{"hidden_size": 192, "num_attention_heads": 3, "intermediate_size": 768, "norm_place": "pre", "bias": "none", "init_std_o": 0.0, "init_std_down": 0.0, "decay_fraction": 0.597, "batch_tokens": [16384, 32768]}
MLP neurons of a small language model. Each row is named by its layer, matrix (up: input weights; down: output weights) and neuron, and shows model dimensions 64-191. Each number is 50 + 15 x the weight over its row's rms, rounded and kept within 0 to 99.
After each neuron's rows, "fires on" lists the tokens most often at its 100 highest values on Wikipedia text that the model never trained on.

L3.up110:46 63 45 46 69 50 51 71 32 26 51 62 44 58 48 44 21 27 51 57 38 47 27 46 69 42 38 54 33 46 85 45 51 45 56 43 41 46 13 27 84 41 73 66 70 71 54 46 63 56 45 61 43 69 43 36 48 42 46 47 38 51 64 29 55 19 64 13 70 19 48 51 73 51 25 38 32 53 62 51 33 25 64 47 35 40 55 28 53 35 42 58 81 43 20 47 43 46 50 47 56 60 53 30 54 65 59 42 60 73 37 36 70 61 54 48 80 40 53 65 47 47 32 37 36 46 31 49
L3.down110:46 67 58 72 38 35 49 48 62 39 76 59 76 31 62 35 57 23 64 42 67 42 83 41 30 72 76 47 71 41 57 45 67 28 55 46 44 68 62 40 37 45 39 59 21 60 54 49 13 52 67 24 31 13 43 75 48 35 37 60 78 57 50 57 18 50 39 73 27 56 39 36 52 61 58 64 33 38 66 65 58 63 39 25 40 49 63 49 33 75 58 51 42 81 66 52 53 60 44 52 58 57 40 52 40 71 34 51 50 62 54 67 44 60 44 50 39 65 18 70 61 43 46 47 53 47 52 51
fires on: "le", "ay", "f", "es", "ers"

L3.up495:37 50 89 47 20 50 51 55 50 74 55 41 42 30 75 37 44 57 52 55 57 46 44 62 34 32 55 68 47 22 63 57 52 54 36 55 56 22 50 45 45 28 51 39 56 70 40 53 56 45 38 34 63 23 59 47 53 29 53 53 49 38 61 66 81 62 59 74 29 55 22 24 52 61 64 47 41 44 65 46 30 62 72 55 47 47 53 80 64 75 37 75 47 39 24 39 54 39 39 74 31 55 78 36 48 59 42 24 43 68 41 68 39 48 60 29 42 53 61 35 38 67 46 37 42 24 82 37
L3.down495:54 51 45 20 42 73 31 13 24 63 59 53 50 65 54 61 44 26 46 55 37 61 50 54 68 54 37 45 45 57 39 09 40 29 76 54 40 40 42 56 43 44 74 66 65 57 71 62 31 92 35 39 51 41 34 35 58 52 42 40 60 43 56 53 24 67 36 57 50 55 51 31 60 29 40 71 32 49 49 51 43 41 55 68 55 39 48 68 57 48 58 29 42 36 60 36 32 57 41 55 40 58 43 66 50 66 39 65 75 58 49 57 69 54 49 19 55 64 34 33 68 67 39 62 12 53 63 67
fires on: "e", "t", "en", "ec", "ur"

L3.up420:21 66 42 32 24 66 70 27 45 59 42 52 72 41 48 32 77 33 65 57 33 53 33 76 45 62 29 45 47 51 45 57 48 47 81 48 36 49 48 42 64 24 35 59 57 68 59 68 57 58 30 76 48 63 53 35 46 42 46 29 43 48 62 53 40 55 69 47 37 62 47 62 67 47 33 67 51 69 43 54 39 56 60 50 46 38 33 16 61 41 65 50 39 09 61 62 63 17 48 65 44 31 61 64 41 94 58 45 05 61 53 43 53 86 65 61 54 49 53 43 37 49 47 70 24 45 30 31
L3.down420:56 71 34 39 62 37 29 60 44 76 60 38 59 43 78 53 44 77 53 69 57 44 48 63 60 57 56 47 37 56 35 42 85 51 48 40 80 54 99 41 58 57 59 56 53 40 40 23 78 71 37 31 40 46 49 56 56 23 60 46 56 49 52 59 38 42 36 44 78 57 64 25 28 47 73 51 68 68 59 29 58 67 46 45 13 44 19 35 34 45 42 69 39 35 77 53 29 59 57 43 58 48 33 59 66 11 46 24 74 41 47 35 59 43 80 47 61 51 69 20 55 57 42 44 49 37 21 16
fires on: "h", "ain", "r", "ar", "od", "il"

L3.up200:46 08 24 45 48 61 57 43 33 91 58 36 37 53 46 38 58 65 19 72 26 71 32 46 58 52 31 58 60 23 30 58 49 42 85 49 39 74 35 59 70 39 54 75 61 53 30 63 27 32 54 39 36 49 50 88 45 63 47 25 43 59 55 57 33 74 51 35 49 52 73 48 43 38 40 49 42 58 42 64 62 54 51 57 21 41 53 46 56 59 31 26 56 60 40 27 19 48 48 44 49 63 37 66 66 74 72 20 54 49 62 43 58 59 52 36 45 40 50 28 27 51 64 36 53 83 67 43
L3.down200:31 63 77 40 67 55 18 68 58 68 45 59 25 49 34 46 52 61 42 85 57 56 38 62 46 36 43 49 34 56 47 51 30 36 62 57 49 07 60 21 52 57 60 56 77 57 30 43 57 29 52 51 26 54 66 31 71 63 60 32 46 57 24 66 44 80 73 55 43 38 58 82 64 56 67 37 40 35 37 48 65 45 66 66 36 78 25 78 55 57 42 47 46 40 48 67 47 52 59 34 53 63 44 47 47 24 61 43 61 21 24 48 58 33 39 56 58 38 27 59 30 33 49 16 39 55 35 46
fires on: " f", "ain", "at", "o", "av", "es"

L3.up688:63 48 68 20 16 75 79 32 58 51 43 66 66 57 76 37 40 53 23 34 57 49 39 57 30 55 68 45 51 42 46 50 66 38 51 62 66 57 29 54 63 38 57 32 47 31 48 49 38 69 33 30 41 71 55 72 21 31 61 39 31 19 58 65 69 72 89 28 26 49 40 60 38 59 47 90 70 33 59 46 40 46 68 63 67 38 53 33 38 48 53 44 63 67 56 47 72 68 31 45 44 79 64 40 55 47 54 25 59 48 47 51 48 31 24 70 42 45 61 48 37 18 41 50 45 42 75 69
L3.down688:60 36 53 48 47 39 57 45 75 58 61 36 56 32 37 59 60 51 41 46 31 64 35 40 61 25 58 77 53 65 36 39 50 22 61 26 20 57 53 72 54 58 54 51 38 53 64 69 57 60 22 81 44 00 48 34 65 39 65 38 58 75 41 21 25 34 35 50 68 55 55 26 58 68 60 42 21 54 54 58 44 35 56 53 14 48 48 37 69 54 22 51 46 31 64 42 11 31 46 53 63 54 47 38 40 25 35 61 25 61 65 51 62 59 49 28 69 52 46 52 70 45 58 67 64 70 33 30
fires on: "=", "le", "as", "ly", "===", "ge"

L3.up148:43 66 45 36 65 36 55 45 51 25 57 53 53 54 36 60 80 28 38 73 70 70 47 46 60 40 54 40 63 39 46 39 73 59 62 44 62 59 57 35 50 46 58 20 56 59 45 51 40 29 72 64 61 67 32 59 80 68 45 36 60 42 63 71 48 36 37 46 77 38 16 48 61 44 54 68 41 74 43 57 71 36 48 95 49 40 09 62 67 42 68 43 53 57 38 41 54 48 60 54 39 36 59 67 62 54 77 42 23 57 64 26 43 55 47 31 53 35 70 52 64 37 56 80 35 42 20 29
L3.down148:36 37 58 42 46 64 41 65 84 65 61 44 80 47 55 42 41 35 32 26 46 33 49 41 26 48 53 65 50 72 57 41 62 55 57 54 47 51 33 45 46 69 68 63 19 43 44 39 46 49 47 34 27 44 96 50 65 32 39 65 71 51 27 25 45 69 39 78 63 60 77 66 37 47 55 43 58 16 33 41 37 50 69 52 44 36 55 55 65 69 41 75 37 48 61 50 58 49 54 36 40 44 70 62 52 58 16 23 47 49 24 68 61 43 64 52 57 54 53 30 50 22 49 29 41 68 60 44
fires on: "nd", "n", "h", "od", "c", "th"

L3.up503:57 66 28 44 81 60 58 29 24 47 43 30 63 62 27 46 47 80 52 40 49 54 50 60 20 52 33 61 41 64 51 79 63 29 39 63 59 34 35 67 49 20 54 39 63 45 78 58 33 58 57 55 58 37 47 71 70 42 34 44 49 37 62 21 56 33 23 44 63 54 32 39 69 62 53 30 58 43 41 53 74 21 52 57 47 50 30 55 70 50 54 76 29 56 50 42 61 51 52 38 83 27 68 42 72 36 45 56 38 60 63 35 28 64 66 57 37 65 39 42 68 57 30 50 48 44 55 40
L3.down503:46 42 61 41 24 56 28 71 50 48 64 60 21 37 65 34 37 61 75 52 44 68 10 56 68 75 68 21 60 35 57 50 45 52 70 49 45 74 29 33 44 69 50 41 40 52 71 58 82 57 44 37 39 29 59 38 36 45 66 25 43 43 44 66 22 54 63 63 62 29 52 78 56 58 62 39 68 41 49 46 30 80 44 35 78 58 69 51 31 43 41 52 60 53 18 69 58 63 38 30 49 26 60 39 39 55 34 27 63 33 58 30 20 47 38 67 38 43 32 75 53 66 61 45 21 51 54 86
fires on: "n", "id", "ch", "ary", "r", "gh"

L3.up465:45 40 69 41 52 57 57 44 26 33 57 41 52 52 55 47 25 42 31 30 50 65 24 24 20 44 51 71 56 27 61 43 71 52 46 45 54 51 30 48 63 64 28 71 37 60 24 31 44 29 68 59 44 21 34 55 88 31 51 70 52 50 66 34 54 47 49 54 31 21 57 76 49 74 38 68 59 46 57 24 52 46 48 30 53 60 14 40 60 20 62 68 67 55 64 72 31 59 44 62 51 60 44 32 61 59 68 74 64 63 39 56 62 68 62 78 48 65 53 61 40 39 44 59 37 38 52 61
L3.down465:59 47 29 30 49 48 59 55 86 68 57 38 64 60 45 77 46 08 53 27 76 33 36 55 53 79 57 53 35 51 66 39 45 58 69 23 34 36 39 44 47 29 42 52 35 63 41 50 53 34 67 55 60 47 53 64 49 54 34 40 21 74 67 38 36 44 14 44 34 54 81 31 61 58 48 45 52 39 56 47 65 70 15 80 64 33 45 50 33 44 52 76 55 41 47 66 48 59 27 61 24 36 56 59 54 43 60 64 37 77 41 28 39 52 58 38 59 52 58 84 47 52 42 30 53 52 57 53
fires on: "k", "ot", "th", "f", "es", "up"

L3.up754:39 73 44 90 56 55 58 54 74 78 59 53 51 30 66 42 46 79 33 65 63 27 52 43 22 31 87 46 57 60 50 47 70 50 79 40 33 44 31 13 47 45 40 66 38 40 29 52 61 73 60 42 55 33 51 28 65 50 44 32 49 37 36 52 54 59 67 48 41 59 25 55 74 51 46 44 35 54 80 64 43 47 56 49 34 66 63 26 73 76 51 53 13 66 31 60 66 36 52 20 28 74 74 56 49 23 44 48 68 33 36 63 44 62 50 62 34 57 36 56 81 38 48 58 42 20 46 23
L3.down754:55 48 61 25 77 18 26 52 43 61 55 60 47 47 68 56 58 60 32 37 49 59 55 67 53 75 39 54 53 58 44 48 39 69 30 39 44 67 52 67 60 46 70 64 87 78 40 59 59 64 37 74 50 15 59 68 34 37 66 47 56 50 48 54 53 41 73 62 76 58 54 47 48 56 48 32 45 75 44 30 30 30 58 60 50 63 49 44 62 32 49 20 67 27 30 79 45 50 45 40 60 55 34 53 63 60 46 49 39 44 39 35 32 49 48 58 30 43 48 71 52 28 45 18 50 25 50 48
fires on: " as", "ot", ".", "e", "en"

L3.up501:42 54 36 49 62 57 68 44 69 61 44 41 72 52 49 46 43 59 60 42 60 46 36 46 51 53 76 56 55 69 73 75 57 07 22 58 47 49 56 45 43 54 61 36 44 41 76 49 56 56 61 43 37 47 27 43 29 77 41 45 49 63 43 58 63 90 45 32 33 42 60 52 84 45 38 25 37 38 51 48 61 54 10 79 53 55 28 21 57 51 66 79 44 58 47 34 32 43 50 44 76 49 69 58 36 28 46 47 48 77 40 62 55 60 48 49 44 45 67 72 77 44 51 58 37 47 56 23
L3.down501:77 46 80 54 29 47 59 49 51 51 26 41 70 51 38 35 71 51 66 47 11 60 58 36 56 36 34 61 41 76 60 61 58 65 31 68 55 58 21 52 81 40 36 54 41 49 61 48 45 72 34 59 32 60 38 55 40 48 59 56 70 63 45 62 82 36 75 54 54 32 56 56 49 54 17 34 60 65 70 43 57 48 60 36 47 51 52 58 46 42 16 38 61 21 49 57 58 44 32 63 31 55 35 57 45 39 63 57 24 26 43 24 38 27 29 48 47 57 53 70 29 45 68 74 38 58 07 60
fires on: "in", "ed", "n", "and", "r", "on"

L3.up304:60 35 84 69 49 65 49 42 44 47 56 63 71 50 21 70 40 55 46 59 53 42 26 42 15 51 65 59 37 31 75 40 38 38 74 39 92 42 44 39 63 50 42 75 63 60 35 28 65 56 54 63 46 42 60 56 58 41 48 43 41 44 69 49 35 59 53 44 67 67 57 54 59 42 41 35 17 36 62 53 58 45 47 51 27 41 50 22 29 33 60 54 57 51 56 74 41 40 19 50 29 54 71 38 66 55 44 27 78 39 47 43 44 74 31 53 32 39 57 34 32 17 66 38 45 41 62 50
L3.down304:43 55 32 62 39 52 45 82 45 47 58 32 33 20 79 45 75 53 41 60 51 41 78 46 65 71 56 42 65 54 39 31 49 31 14 50 48 43 47 46 64 05 26 79 49 82 39 70 60 42 48 41 44 45 51 30 50 51 46 50 53 65 36 54 54 56 45 62 64 54 40 59 49 70 67 39 42 32 51 66 59 74 68 63 39 33 24 39 71 53 48 38 61 54 49 25 48 57 75 54 68 70 43 44 41 76 71 70 43 52 39 44 45 65 72 46 50 64 39 32 47 28 43 67 58 66 29 46
fires on: " ", "e", "en", "art", "ly"

L3.up52:62 43 14 21 61 30 62 49 18 30 46 31 58 55 54 56 57 46 55 69 55 37 16 25 45 52 58 63 71 71 47 60 28 31 97 68 39 50 42 47 47 48 51 33 38 38 55 56 40 33 75 27 57 69 12 56 61 55 48 31 62 52 48 68 20 51 66 28 30 37 35 64 50 35 48 61 51 53 25 45 50 36 42 51 55 51 42 57 54 44 71 55 58 81 40 50 54 64 23 46 41 49 57 56 49 42 69 55 23 51 51 81 65 84 54 36 34 58 56 46 39 52 18 58 58 66 31 52
L3.down52:64 65 39 55 49 75 53 41 30 53 35 55 56 52 35 51 50 49 44 58 56 60 48 56 50 53 73 62 11 13 44 61 37 52 55 53 48 50 61 60 51 67 54 44 27 32 47 50 24 72 51 88 36 28 51 52 42 42 46 44 59 84 54 50 32 41 44 36 48 66 56 68 90 35 50 53 56 22 33 29 46 68 09 70 29 52 56 35 36 73 65 31 61 50 63 58 40 45 61 37 59 52 59 62 55 14 27 44 43 61 51 36 46 27 52 69 32 52 66 65 72 46 38 52 29 53 46 66
fires on: " com", "ot", "at", "o", "re"